config = dict(
    norm='rmsnorm',
    norm_eps=1e-06,
    qk_norm=False,
)
MLP neurons of a small language model. Each row is named by its layer, matrix (gate and up: input weights) and neuron, and shows model dimensions 96-223. Each number is 128 + 24 x the weight over its row's rms, rounded and kept within 0 to 255. Numbers have three digits each. A neuron's up and down rows have the sign that makes its largest values positive.
After each neuron's rows, "fires in" lists the words (lower case) most often at its 100 highest values on Wikipedia text that the model never trained on.

L2.gate141:138113145143159120103148115150106108111134149133109116159133140118122157094151144128114116143118116119144114206097141092138116157107126121078134110158162173127179117133160146098074137094133137157115103095147107130108153121094101125106117131154161117151134069145169143144114138174058108149091122139121125114118148143126096148092126143112099117132089129098138139113157132105123127158126
L2.up141:138072132122111121123130123120187072102163159114126151141121107136098145114109113156098141104097122132136097203107122132126124152099134152093107123112141141095143148121139164105092114107148117159108083109117158141125134127109112111130121103149154156132135118109141109119140161173108120102134126156151127108131132160100077112103118106153147118167106095089124117112173116122078154144118
fires in: "his", "her", "their"

L8.gate545:159095101135129133153173128128148124140116142139124115087099168125117111131094138139138149130141156106116115095112114142097154172123120081116141157167126098103133132083131153039143121065140146095146141134109106117144103110148100138153114121120130147135123110078159095091140175171155137148144118101147122117112120144175178130160130126104148120150125071129177123074139144136079120138131
L8.up545:123128136126120105107124069126121078114141123137143133119089113133111133092141166148127144167118160126094145076131120143150171128088119127115107101159162170084148142113139163137128130127129124155129128155145129123090146186105110123125150129140152141115089136116134139140140187146137172118136161126097119165137122121119147126127116097107127132138168118126109098157148109134108109126134
fires in: "the", "two", "one", "each", "upper", "leg"

L7.gate491:136129108098126146120142148091125107117162143158135111100105100121141158152153127111125185141149134147069101117141165073099121138094131120093133127133137135124149101098165131144085134141141129140169129126149143134089143136129088117120127146121090136158141152072135161109132146123101137146147158086121112164118148153091148144141090104126130119091091132119108112174127099130127189112124
L7.up491:175106113112126112119149129083150166111161120122162101134124170134081117158118118181124156135114123139117097118152108094087133145134128114110058141121153115120114151132102105096133103134170133073125113146114116154135156119142158144137111129157163124106138108117142148105163125151145141107111121131129154148137126144090149177133107129150128121154100111163130076154107116113106140137147
fires in: "his", "the", "this", "previous", "her", "that"

L7.gate467:113096110123110140155119115105143084165140159195142184109120120103098122151124146144136139126095126118095147118085153147101135118155140134109162148097143147102131133091133135087094082095111153155087117100098097130165162162115089123114130140119135111136133136151131155097112139103106086137127143092089130121183132123130111115131153125122120145136111122083160100186110147100133097098143
L7.up467:122116138136111116126117120132126144185076098162136136081160127126100162145193106152151143122116139094120147155118131096173138116123155099152135138125104142110125139145139148086098114149106149152126088069161138138114109137171117112103160109103092093122115120132141147114117135086140123120128094112179101094132121109163131104146147157110098108084135156092137118132107128156166137096165
fires in: "is", "was", "has", "a", "born"

L6.gate477:086139103170137152126102127129088172097124150114120178103114181156143090135105113155186105119123134076182130127140132109130094131099100158124133112134152152131136113118142130132072133166095105129104167118159121109133115131078126162139090092129163125117139128122159179123106102155109186131134084141159136090114136122085128132153103125163148127131171143181108097065132106109134141135087
L6.up477:104132120167128147132144126161133124133152134075096115136133123143122110157127127165112132123126127199167122149148163112130116115158133126117119127096135119168072073141134100129140160159152128139114104116130161132135103087121147090142139083136135148141130132135140152136073124161132158123161131132157120131130129085097067139110155109146154120128139099111130111075073123097125104144118
fires in: "as", "the", "named", "to", "a", "was"

L8.gate101:094131177123139122140105124138112191096115109109130122125097187091094144115079109134098124110135124181151122119149120124117114133102159117144122113114139119091118098120149159130116157154115120093135140112106154132116117102126150128122098121155107080156130149171157099105126080113128148132151147130121120122076109116173132152133108107099134137137152132125167120145094131154132123164160
L8.up101:152144100153116149147086091160099117115183131141152119139101136122126094124110117149107137101111151125114085120095121156136097113150121136102150137116140115094135115141167100141122149134130139123075153083113154138124118105115150145110126144121108171128136141149143085109155117146115175134153100133135153130098132091098121121160094133141091156130108187170149116129130115181107138137120
fires in: "and", "but", "region", "area"

L7.gate342:120158154119110155142137129165073113124169109124136160117153131154161128145102177135136111172099096078128155126120130129104148100116142114092108128133114134097129126099131147120103127097119113138116103052126106127130087184127121133150154136116119114088087165155126194119157064168128137130114112127164154124141101135135113146124073130152145143108125133120112116142084134110129162119110
L7.up342:134124134131109137121140145156143114070142124141120098098097083090145058134124173113134116101137088105134104151104128137095118097122138140145113137104099144165122165075124145133101122096136127162110159159134098120168130140145078150117139128133150121169143136108110106154094138125129058070127119158154152131143061174114129187138131154127109133128147179112113107135112137122081097132151
fires in: "was", "released", "recognized", "on", "in"

L5.gate97:184109087122143135119128093146177143163123121109126121131102134120149133131132188100140108129139171105144117154106127136184108125143128102170158145148169118091156128143146130144126124151103101149152176124141161129139113129076106136152158194158172132124110134127097116166129173100139159109137126134128110138125154152121120137104116122166174120127161140141157124100143144112134117140119
L5.up97:146106102107096155154119131126150136148082134128173148168114141121101118136153126140152153125149110121100140093128167174146146133101150196130180113120210124136182123158114094137133075129142149116111122152148153113153114141067182092159126152130165123147145126113181109185131139115069168110170145106128131139117133088126115150100115129125157125128120130159107111135123131095110101166134
fires in: "as", "an", "a", "the", "way"

L7.gate146:105125143152121163202155139146166125081142134146124131099085160115124160156071144116107147102137115094164138111158156125098130168114108115152128144142129181151119119160108158127167131114118140116107149137115128135125113126170137165109113159147136149086148159161137085129117104140139121107101146149130128141087108144107150166068094079154141150114138083121100127094120107144112136101133
L7.up146:104104121144128096121115123077159155125121113119112104106084160132111160150096098072095158144114119148133124080140156120081113115150118128159145147140119141115121096167116133093105110172157146099112105122106126156096103151159149143142156144128115155143161162094152132124132135140131112155140150120158118155144127098145168096098133137145106091147112098147142119084132200126141122134140
fires in: "in", "would", "that", "to"

L6.gate358:137134146128084128154112119140135137144061167126106095095122150143110130143143126155145112128171137113105082152136107176120096127147152177087129121184115126145136153121167139112095175131121129126108136129092082134135159093097078165146126117135119120118135130171164126091131128139106119133118116124173162131131148147103107164109085123143139113154147093146116095141088153088101147112150
L6.up358:121092140097121173121116161116162090124165158142113084090145162125112093127146101142148132100116139147102086174086130137146166142149113088110151130126097109111076131175184151131094162078098148096140140145128092122063101094116117153151141136148114113111139106157160102118099128145101162129105116112093154081109132123119129140135114108109111134123116131176165122165162115146128123119111
fires in: "a", "but", "his", "hit"

L6.gate526:147156154135123106109116144114100119112133132132132138095085102100172097127080082100141145143087120123120121135103168132122125110090116143073138095130131091106150092126109121121122139133117132124130122126104115139126086155172156116122148180166127096122147144145117085111109142103119154178122138138148111123150158156197143115126145146139120133094090104107117179137121108125122130104126
L6.up526:128168158111175066107130131076181114134155084104113110121092105159137095135109119099129145136083101131204125125093165071109102117092117119149117122126137094133094103131131093177140130141142126122132167124123135199131112159160106151153094141145140122108115152147097092120129128146074141142101139119137103132135121097106139071126124170140082110150135109092121125172136124099099116102118
fires in: "is", "was", "with", "the", "a"

L2.gate70:112118127122157101179085102119114093113131130179087159117153137079162075113099151175148153149145098086134051130129094086118151116108142090162088109126166136127075109144118119152124160070124128136143143128135139138118141145156057127151152107155115133129137148122128131104151112095158140161110146165149161129115164160151158105123129097153125125147133183123162170124137116149101165139128
L2.up70:126124152123076087155145160118109124108152111119126164173140127093149107116118132161103158157112147132187093146141090138089137123118145159128124121142143127153098119144100127159122134128127137131105119108176100136114163145146130116127135152110094190155140169121186148099159082090106133128155166124123104165122111145105123110136132140157145082116130123097131156118124117148116140169132
fires in: "the", "in"

L7.gate237:125120093114129125104149131050123161124111117086101119122143103135144159094135094109100123077147128122103085108109140135198155122149113139136125134109159127125098133119107145141102111116106132147132125109153156125124139109129156101147140171091129095177154124135145100138123111120114125111137106072111112121128113114115142130127143140100152106116163160100088139154133158158150104158121
L7.up237:137136177146172116204114131080116125100122092153114142122141140148148102140143122121165100108136105113137147129173202141099120144108112133172123105140120091110113160139134117086108118113126104145151111150116159118131127158134084159104164136103131119104143133151122154099112130103107141137117152127138123149112155115126175137119114122077144135093146070056135147146120138133105139101118
fires in: "the", "to", "for"

L5.gate330:149159109138101191124157129091130122105106097106086096097139108143125134166116139132159097112182148090167118085083133139155118105164126137137121123108140117100152134108170111098142131095137103121154189093170185134131112086095142087117158163106142142117145107143144100125095134108126125169140119104148134155114133080061097101112106137123135166128145151129149101189122115135104098119146
L5.up330:139138133102154163151124125089097171128107090169131125133140110166121148155165162169131119088152120156137112087120081146138171154139165141169135158168163109135178134094075067116109090093157113085110138112185145116097160119106115125127132140111122126120077133078171131190093135178141142114133142129179087145140146133116129148116122101127156090097125092119138132123126145124086120121105
fires in: "the", "which", "1"

L2.gate179:155163103151109142127168146114098186115125111107120109187165145103122120178169122156143122115132105106092132070118145117137070159074140125135134142150140134178076131174127108145146098098137112140124121179151120146128089144127146101129158145143144119175128101100128141168155125100120111146146148127134107093098166172183098169104158097136116146146121140152157124159120082092145086124131
L2.up179:140061124119126124154155135164105156175124103100099119141146145147098159089145145160152157109169113145097125134147099124133138154120127127139119153145129130125103130139110100122088153084125123120094108121154125152110133096138154145126099165156128135128132149191095109161155113110116087144119168152111159122104116162119126153072119132094106071113125150137112172182145105077113100128166
fires in: "of", "by", "from", "with"

L5.gate371:141171129137109119130105141153119143139098140155142099138163149120133058126127129116132113115116079149124123110102129112137120155130184115137138158093129134113133131185140109089109152096123153123105123182145108104153127080169129158074122121126140142123179109116131110113128167112092118098089090094110097097117124163129147126123145110130156157124114146116105091135168148116136111122159
L5.up371:101133120087150131145134162136123133127126116151119123115096127146116115163100134155124140108166134126150087089135173123156166159152159106143137182148141102137102123164135099130153123080109142112099076119124106119112133151178149126102117123135118153102137135165109110137113144114109132111099104069144138127123126177156153117114120134098165138133133127110117108102116110134155139093112
fires in: "the", "no", "of", "assigned", "two"

L5.gate99:179154109109100150171133068094118105149115122089114148119180155157138157160098138133087127112134117113131112161082137135118188172135146133162113128113119132126140117158145114145142133120178114148127129114141108152122122125134149164144141111153146078103134120105110099157143157105132080115105174126112122155123140097077101128131120111124125114123107140115159129135134132114123098121084
L5.up99:166164142182150117118126100108065137070118147125149129154198140083143122158194143119120124156109104125124141144149143163162131125093148161085138102153128075107113166155117179151119093108148119134125128131104155099153137105125103121125132091159103149139137092140123114101167107119147111126138110140129173205119165145109115149132108127107136107118128126098152127108127192121122100132074
fires in: "by", "his", "there", "scholarship", "among", "to"

L6.gate314:150100139102129084068158149125122143139163150125122122126091092123133111130096112172122149133185149126142120119086163137106144144140101138144120125157160085152130130130121072085120138124095155087120111107135115125114131095119135130140134180116113128135131094109138124134139105139115125168135101165165115152063134092116132140110103184119081108130145100115138153144157154128109119132132
L6.up314:159093098167159121124112148134116112099170135146149127146127133101108168141142161110144166121078135150117079129127116137115106113101108121153107130136139134102122118107113122161147142137137136140127162174116170139149120181130139126134100145149132133120111128112143115102146137145132128138117104144114177114138144114144131122121159126146145117106137184113144138117141146156130139106082
fires in: "was", "is", "not", "been", "a"

L8.gate182:133097101163139170123111147098074123109134139141105098111134140102115131124111172125101131128122138110122073157120090074151136137099136131102112131099142139116098137106174115173120116122157172177134129165127116086150170115147102168106136094151132082156129136144139112174075120125146134169136177112141114128124134130087162126114106129113166091130098108132129139145105135128186116141128
L8.up182:156117136106121158133113052190114114146146092141132112146148155141101172128103127124146172085153191097138117113150095126164092086115111104122136155131117073175148122135124113163093146164106110118128122109146121074109151103156129135123125114138099101136169117145127113144165125139142126090136122166091108140152121134141156154137121079101179124099105126153065100089142122168117100098128
fires in: "the", "of"

L8.gate286:104103121139101112155106131091117144121143155065149162139151107113163170123151147122131124157109067074145126128131127128157165135146149129125135139142204132146118097135146107112082184150097143137140110112128150158144136110149163120091128151152100120170112136124135134123125108147093140110171122111096164133161164126151128147086148126138109138109120115141113107104139123105119132119116
L8.up286:158162111121129132137101130140155105135131154112121107125116165134151148104160116106129128176118088152145141127105155094151097198171119122104119119157136090168159108173160147130121154149075162096155110094098095125112121137131128147089103116147119136154156130126159111086097111146112139127133094111114119078127106137132136128104117145082070184154153138148110087077129113129129153138094
fires in: "his", "she", "her", "he", "to"

L7.gate212:088132122174130147125119089180110136161137112091124123128110128118070127117136146159125133167108155134095129135120094129100123114107123093128151150121116115135140104126135119059093148111159125141099104082120159141138146136132116108148142084147155156113134131151172180133156100105125096132164146108122186132082152103133112130102129151141113092142077107089105104113143101117132111128143
L7.up212:146100102160087108147114118122137131117142152148134106145147087107099142153125113126152134168120132117052106159165106126124058135122134159098106090140125081134160120164143122105130156148130121094138111116142108107147177118134095116165117136068113136089139117103146158099157168144115122125112132119116153146070129106116152112081139143126149090124118113146111084127161112133130157152108
fires in: "of", "that", "s", "his", "from"

L7.gate254:142055116092122064152122159111124144085101163139113152139136097121151088160160141141113180163093102114163095126173149093143153121148088133137136140107133101119145104149102139096093126115128112133140116138135147163132058096107095119145091087136160125179144137113130183128119139144139113151150120117150143099114144075133131136095114163144142119128138135103113139142091135079130111116123
L7.up254:122123153150122130182153103161110161138118118105124105121174085172122122151100140131114145125136149109130131155131116119132110158132160121152121135129145109166085139114175104155116136170101092098162127165140141084147106094158149131160113150097102102122166137102122129153145127136168114139117150143163113167054129179124169124125130097144160129132093120141121130116156130127142123107135
fires in: "of", "communist"

L5.gate143:179104093095102159126143093131138088152135093125122082155149095118165144152123154119129096148122147136137179092097170099071115116149125133146105102099133107104131129111120117105102131105146142145109121140136147167093137129120120156148105140118132132118089135086116117163166141130139117130154146176129071123145147146167127140143153125170095141146095146148101147119102094145090129135153
L5.up143:169094126127121131135161071098116097135119143112118122140138097112131146126079149171133120127121145117107132089105159125175130147138086139087086076147085147091138163135137116132171117122122165134147140123103142149059161123112214141153135146126120161141126110120118146144130113151090143081136114122093094120151129164111137131158132120149129132091164140157138143099103117161137121133103
fires in: "school", "university", "club", "court", "group", "department"

L7.gate128:129108154179132131151106129120172097119094104126080167166153167141122133156131170141149085133161131152107163178132137118111133132127124114164176128157200101099127142150112129138113176153122076098124130139164146153134131117134083141153167124118105129146122120121150158137114158125116108124125109129153144136135117119139097193145163160109159143110161126108132095099115109114125147128118
L7.up128:102135112162088178127114154090111110128154138134120130195152103151103109112130165140129127133114112089151099118110153100135117151102124146134139115122151112144144133104151138114125126130152143136149115103175123137115135146130134150161117141058104146151136116109159121137134114088127113126093104145169122103163162100156125072100156148148112148098141119095148105102113142146127161137104
fires in: "as", "debut", "fútbol"

L2.gate333:161129067112098154127104116132135124125118125074149116118112111135161114183133108121152112153131113156137178138135098107121134118145125127102156148086112134130095158183137117122093125156139133118146137095124152139111106110117076109140121132148150105124138093111150089151094128141095110161131127078129143106148113087072087130100113123081104138138157114189163107159125155112142091100115
L2.up333:132115092106168146122093144115130066096182125174090105137108126188122153111120160153153152134138117182146111111121116139121161081146134118109155113144117144121106096153143141130135129145115135132143117087087167130162153145149142096103135156154145113100115140141093145092148142109084108169085134131099127136145103132106138123132171118116091091133129137105132146183121129088113116065161
fires in: "is", "was", "has", "number", "tells"

L7.gate384:148161157134149171100142128123143142133141111152163091087092136133114114140113115089101105094111102103118120123110130107098113154133120126125130092147141165129192130108118123124139132120124139117068085132133117114108106185147171128127118171115127089121125145131165082114128155137100170137162151137120117121112149124101138102093122121092090097109118163125130140150159168123081106125109
L7.up384:150126100152127132152127109120121085115125168133141161137142156127106107152165102130112114081100173117114139112131138106151114114128132130122144087106141073149135098115107088126108136089108124098148162102126157113119135180112116122151141123112142119150133125161096084086146106137109128158139128129133126124139155091122101115121180101111076105134125127138119125138203170135134154092159
fires in: "his", "the", "for", "her", "a", "of"

L5.gate383:161149137127094165097129140122109097135135111144113105079134156125139138134133125068146096126184100134144161137159117128082116115139147124136140135149105159093102103103140172109129145144117121128073184105159073142119141082101071118115135104176109150147080115133104113183107125148100139111145130133139119156166131096128167114118149088122122119113113110111148189157075123139114120125077
L5.up383:098120140147154108105134122119136092094131179150086140126112105097125134092117105120139134148173151119148109134148164101122162130121115107142133164125118128094114119117102176094145131112102114119124130143150099131124141131156137153114119097137083136131106161170093125157136113145146173117159135122162131116138147130191134120114097174131099075143091129102154167113125132144138142142161
fires in: "that", "put", "was"

L8.gate515:120162119153113111129144112152166152090139113128141127088135156149135128125094141129136131136116108096162120140148114152131119119133147151113192113101119138182131150129130125123171136125128069145091114061143154163105122139131082108095141093181153135174114087146161114113076107166147107128128162131121171099132091168118117128117070126091152153093152087147140130061116185112128150144129
L8.up515:116133166125135138148086080095134138142058154133153118122127164107134153168123123143129083130128133138115124101174136157153140166152175169123146132181096112149117166172143155146133128102160090084122122106116158143099105115085135151114147100138133120134088093108165115134114127164111147137137142118162137142177151172123117128170093141094132136158146095191127139104110169129121125106107
fires in: "the", "for", "his", "in", "to"

L7.gate6:164110111125141120154140120144116090126152123160113156104139129057090104158128147162160126112120164133098152136120133141188162100102146125147118115117168136113163152110142151110154119134105162109109183096128091101129140157133136131121103162136116112146151150139148157111128179119130170116121115144159110137137160158114091159119109084118145120131127112141121146111122116088099139126140
L7.up6:138135084090115114128150126093148132120104104152158125126148146115147161143125150143138097157131131163161137134103095119095145119080139125124147148108130133175123106132134096103092093119147126137119110084096133154132109137099120167110169128131145140144107146168132183132142122129132100134108148106131107109153077084116125143149171104165111112093107164138130121147086106153076073143153
fires in: "the", "an", "a", "is", "was", "new"

L2.gate145:135128156172132091122126125104078106135108159151135142125143128122140141108148102159146145099143143096128146115127159128141163178140099144076115130117146139085144130144085130139085119120094137126167100151081153115167143121107161120096116121127115100111138133159114154114138113136144150151093096130100104108097115170141138115129126120153114147115117167109089135101114114162131132143106
L2.up145:130143132181118100112112116116117148119118151165121138152174155121142116100116116142139159188145114077107100113114149119110174113110106112114103135137170116118094105115145134125132113118130145126121136116125155110118107131119117099140163132122095093137138129128123145125122106119151136160095082120120093110116161113159150105163154131138129078159143128109093143126133119155109131139126
fires in: "are", "was", "has", "these", "a"

L5.gate198:130118139159169118137127140159100108107168121133114166137087141110148181082124115148106099137129159122135125178115151150121156140075118127120106099146131173135152156082136148153082122118099125135189101097140161161109177132107114095089121154133096118148154126142083132099105108138126153141144134122136132130150128119108133104141127096139108090134118117132162143140127131143117161119117
L5.up198:089091130157161118109108141108084104146125153099077151132130150147093131104077121132135102138160123132162121105086126090120176152087120094173097133114155150144120163119150130078149146115131123127131120145150070134097121154126116092144128144163118127125127129121135161084125149162146090153126119072136163131147118111128141129126108099133142112119122140128138122129121106117110160147172
fires in: "was", "song", "building", "band"

L5.gate66:091105103105121122137124078138113129126116175088142107103145139154192099125121105117182108129112126114084129129137133153164124111109142131099109145158067135137163107134152099102140135152147092114118146114120140119118120132173129156145153132136184134107151127151140128120104138168106140138114125127152156114108152162157141109133105132109070164086158142104172113080105127101125149141133
L5.up66:096106143141127106136124078148122139131137173095128127158134150124154137117091155128148091133105135134096133142119116136169108142115143163117094091161136132132166122152159099110120081112120087125130126083107138123113103146166129133118132137106145126091156145129132132144091154135115111143159119137088151134114185101140161122182102116120141153101162135144130094148153170131089117148111
fires in: "from", "at", "a", "in", "the"

L2.gate298:157121160161108130079118187127100157127133127153127101127116117123104082127115147142141108177137132143122132114147177094147141097104151107126138129124085141143148128118121119138130165092140139142087062142146151144135113128122123157148151133125131105138139127132099165131097183121106088128167090132118109140128073093161123162123168108111168147112164115130135134145108136134104127098126
L2.up298:134117098096146135139132143073133153185094110147152169109099141135120126121148138130126173171161133106119107083149109113150097133127088144132117134130108144085104126106128095128140079143131099129114120154141136108150140118130165157168129163138154115149112143142100185127170128125111128122127161094095158104131115146137143140149126096119183131106144129121158110130155105123072091109126
fires in: "first", "the", "two", "three", "solid"

L5.gate221:138169140119093100152110086131114168138139123108119152089073151115115091179111152144081126128105091138119089068158080101136125133088111114119117113135162112109110100155120124138135088097136103129118144138118136148144108114152134105179106136171137109147112141119136134128126152145099108132131126158148144145114131114125110142104116126157127105163146103129144129122107165149155142130113
L5.up221:144148146164110114149123114126097179129149109121114109125128126167108117109138112143120140133110130150181118155113164130118141112117122158088110139110124106145127133139140106139111126129111133146130106125145111083145118095119104159085158138136132163135182134086168154127064101126137168126156120097144106092167139117135120133138110146069153117124096106098134150077134160170146150127128
fires in: "the"

L8.gate239:136093124185140107162088125137107103072163118130182136117127138128121141175117140151111100106121156120101102136136120128121111117079123099145113178115100099104130093094133128136091145163114117133093099175098100134100148139126101105091146151137157151136125116125111116077119130116120141152121147091106115093113098192118187146146121110167114116134092133119102112147148098159106124144119
L8.up239:146123148110089150155129123137098145140159137151127109110096133099113140134142144116109151163161167116106124153166172142117126142113105070121091171110105110113151109118104102165128149108134143155115126105130118130145131119151105143121128115130112105084116163151128186143100142148144060152153097121106108108108098141111117132118102080169121128116135088102111106147137136133122140116139
fires in: "the"

L6.gate560:128194129099112119148152095140160111120111093123130126131114159108135115129133118079138090159119135099127130094158133142132104132117165123128122119144117142150152144106151103136113131103140112117115086111099143138159105120154149156118119103159119117092076157110107101123122160124175122112148118153137156090152138132154105172146118131153132102156111194138129124140105136100114119119129
L6.up560:114163150152165084120134113127136137143172105156135080124093130142092082125121150140108111143150148099079111105130165139091107153125150110119105157151098188110136115144114129150072117107137112099115100142132124112140176165149124106143158153089140126126122113119128128109115183139125136128138101086129109112153132118115088148147105089141129105122141149117161142122171120143147096136121
fires in: "in"

L2.gate519:156113142132154146194120158148133139130144140175164158136173155121119098086141117160139138183150119090102177120125144108079121141158178147151110118149145113116108152125143158103112122101100121134129116138163108159093120136129158145128128124162124158144134135136112150075145102124138123160113135130139153124112135129160133137140155128161130146120146181173162115134096165122109102113133
L2.up519:132102128139155126122124148103127147134143131108109142077163125106110139152099151125108131203133112122111188128139125110172143122129149126125092114151120135137148141132122141125085152171141115104149098141117147134074123127131142122150113146138154135153138136116112132108121145082146097115126120167109144116104133129117133193163120098166124167126125142145169097158101135093128152131125
fires in: "party", "school", "department", "group", "society", "board"

L2.gate73:140164106110082134128140145107104108134123122078149114133098139113187096178104106101115071140155098096166099125115095150155106174153196079104155120124147132130124131158108075112102127105152112135121150114160137142075072139135125153157138140109135114143125080135161098151099091139137125127098131131147142095152122134136123127128116102155152160113193092135102121132125128106126090112128
L2.up73:155112116129124087099129147115110075117152114122131109128125131090139156112183142157094084132138141145143171127097094172119132116148180119101151135084135121124130087152110083134118102141122122141144133130113102129137122130126148138158136171063127123120118116180157117146141139096151132131092099144130131107125146137114112117113129093095150147117157084120134123137128114128142094195144
fires in: "the", "a", "s"

L2.gate506:093135124167170099135127113114107146102142107142088093101155155134115111118135146148137149109163106144102098150128136125121152133131115119180094104113191175104099123108124160087130140099108146120138143184134135114118108149168140138148111158121112105130181122114122166111171115140164130125111120144107085137082144144124124145141122102107147151125126119135134169111128130144138129148129
L2.up506:126167165070142116160136179074159087084149100113154162142139134153066133091092092165109165113168103081167100097113146106108118155136138128158101118177144109168085125085105133121141176091149147122127172132131142161121126152152122142115133131162111110162130142130097142141094113153169153140122133137117124123105125114152122154149106117114137133119126121136113118131144148126127093096125
fires in: "he", "she"

L5.gate47:119107108125126101116147132128154140118101124108139127081147105103157134138093129099135167124130106098128101104112151138146093176135145135104113090119122153127171142125134150112116140126144133123141132137137122160130141139095161137118116149139136123125152116095101125167100103120178142136150133146140159156122124149110103127153058114150084138126091137160105118125154134142134133102144
L5.up47:118174073112131169127128131109158163114128124110139125143153150121104127130127057105161143076143121129156111117143115156110128112131144127122142160166131154133129106135131098131166170114146114123104145141128165134151119122155144155148123154147146128107146101119131091186123129155124141125139135110126156108134135123203129133142128129104146113159124094159131111151088155127140143118124
fires in: "he", "before", "who", "she"

L7.gate282:080134137132116197138103147166146112156129107108146119086132132145146146151123132096065099101136142133127109093112128157152126098116107092115145116132131088173171137174112149150129159110105146122137135124160119117115100139118139148130120107115124104095153135103144103122129151150106104118108109142130116097138136124121158096137100164119144093142112087070084104141161116144117143126127
L7.up282:108106108109085141118129088138122125149117111112145137117124150125141103150165142137097084138166124104120177153106126124168122130092133149122139157127147153127145076137133108169142109140158174148120147078163108121105152118144144171133142149101134150156099090124137106167117149106123116086109135151155114115111139122149109130113127095101134099122177136118167121130148126121103112133151
fires in: "the"

L5.gate191:140120087142102136135171079153157172114136118080113105094104090091145148115112108123099144121141108071134162111139125139161125140132108087090128117118108135141125103154131173090212114129142132091141115126139167067149124143115149207113090132127158118096170145120103139097119113107141146093159119086139148109097140126106131125124089142116125125144130118127124102147077123151175113131164
L5.up191:114155160162153105109131129102118183121125123130159084124139144158133100119143116140104083200179118141120106108157174145097115147135144078130107120139096175124116156128101109142142093119158152114196116192126109134157074104167162181165130123103141095151132110149124159117131166105128109157145137108138112116116119159102129148140088149101182127126130064133087172136150097122158134112142
fires in: "in", "her", "before", "of"

L5.gate320:146092101104124157093107084154167089133147128115134149124099141117188117161179124124111130126101116123176117143115056124044160132154120149127161170075119125135106099102136097165103127140118153179093060103136092110122118117150101136124078127088127142146140108153128134133104099131140108128121139099182135085101130121136157095125081172115138127153185119104137111095155113136131158112112
L5.up320:132169111114114137136085092148168105118119111116128159142129175119107155135149145069152122112177110126161140113135143129114109132110094119166127137141134122152116156148185089140105127144109135116092159130118165169148141122155146103103088110121093139165118120092106094181131142154135116126108135142136114124141137129174158158118139118123137130125180123158120083133136145134172125130128
fires in: "the", "eventually", "battalion", "battalions"

L2.gate253:143086098135109134140128124164106150133090117096079110099149101148123109122136164120181099148136125123125154154077098138153125163143121140096153135102109127155160141126134153121123160159114109096116121108107115134126095126109119166112126123164172111157176105144148108106084122113137140125131142142143118128175138123120200140102133093126158129121136100163150101150128170120157146115093
L2.up253:090188140142122135142116129142093117141103092115158117125109147102138116107141138105098126104127151101165122103128099133100109110136165091098139108088129083138157093145094074109150152131128122144096139069107164134102097125114106119113119082139124091123135165163170121145110174148141110114103122132155133122119130127151125114164118107125156095109135100138168160161110154123137096147147
fires in: "the", "elected", "eastern"

L7.gate171:095167120098146084140131124189138134114161100100120106127121111074172149143099118112109175127101106103117127134160137075076108159085140131109143128149111114173174174142118137137102149120144159092142093143148148149151097126121109142097121120131092120130107133124152073104103114101105095165110087137072147106070141130146129148106145120138080104104097119133123118146129143138163137161134
L7.up171:064159087151102168144119106165159162139151124120130141107143146105135116148111153132124133094118164103110124103135103127089095113123091121110125139105151118124117142125061117087106166108111120096091104095170122154121086136127130109069153123129142104093083131127145064149163075144131109141165125104127185126069151140120167142105089124141117159115155128156131116134157090156153090140167
fires in: "while", "of", "after", "began", "before", "with"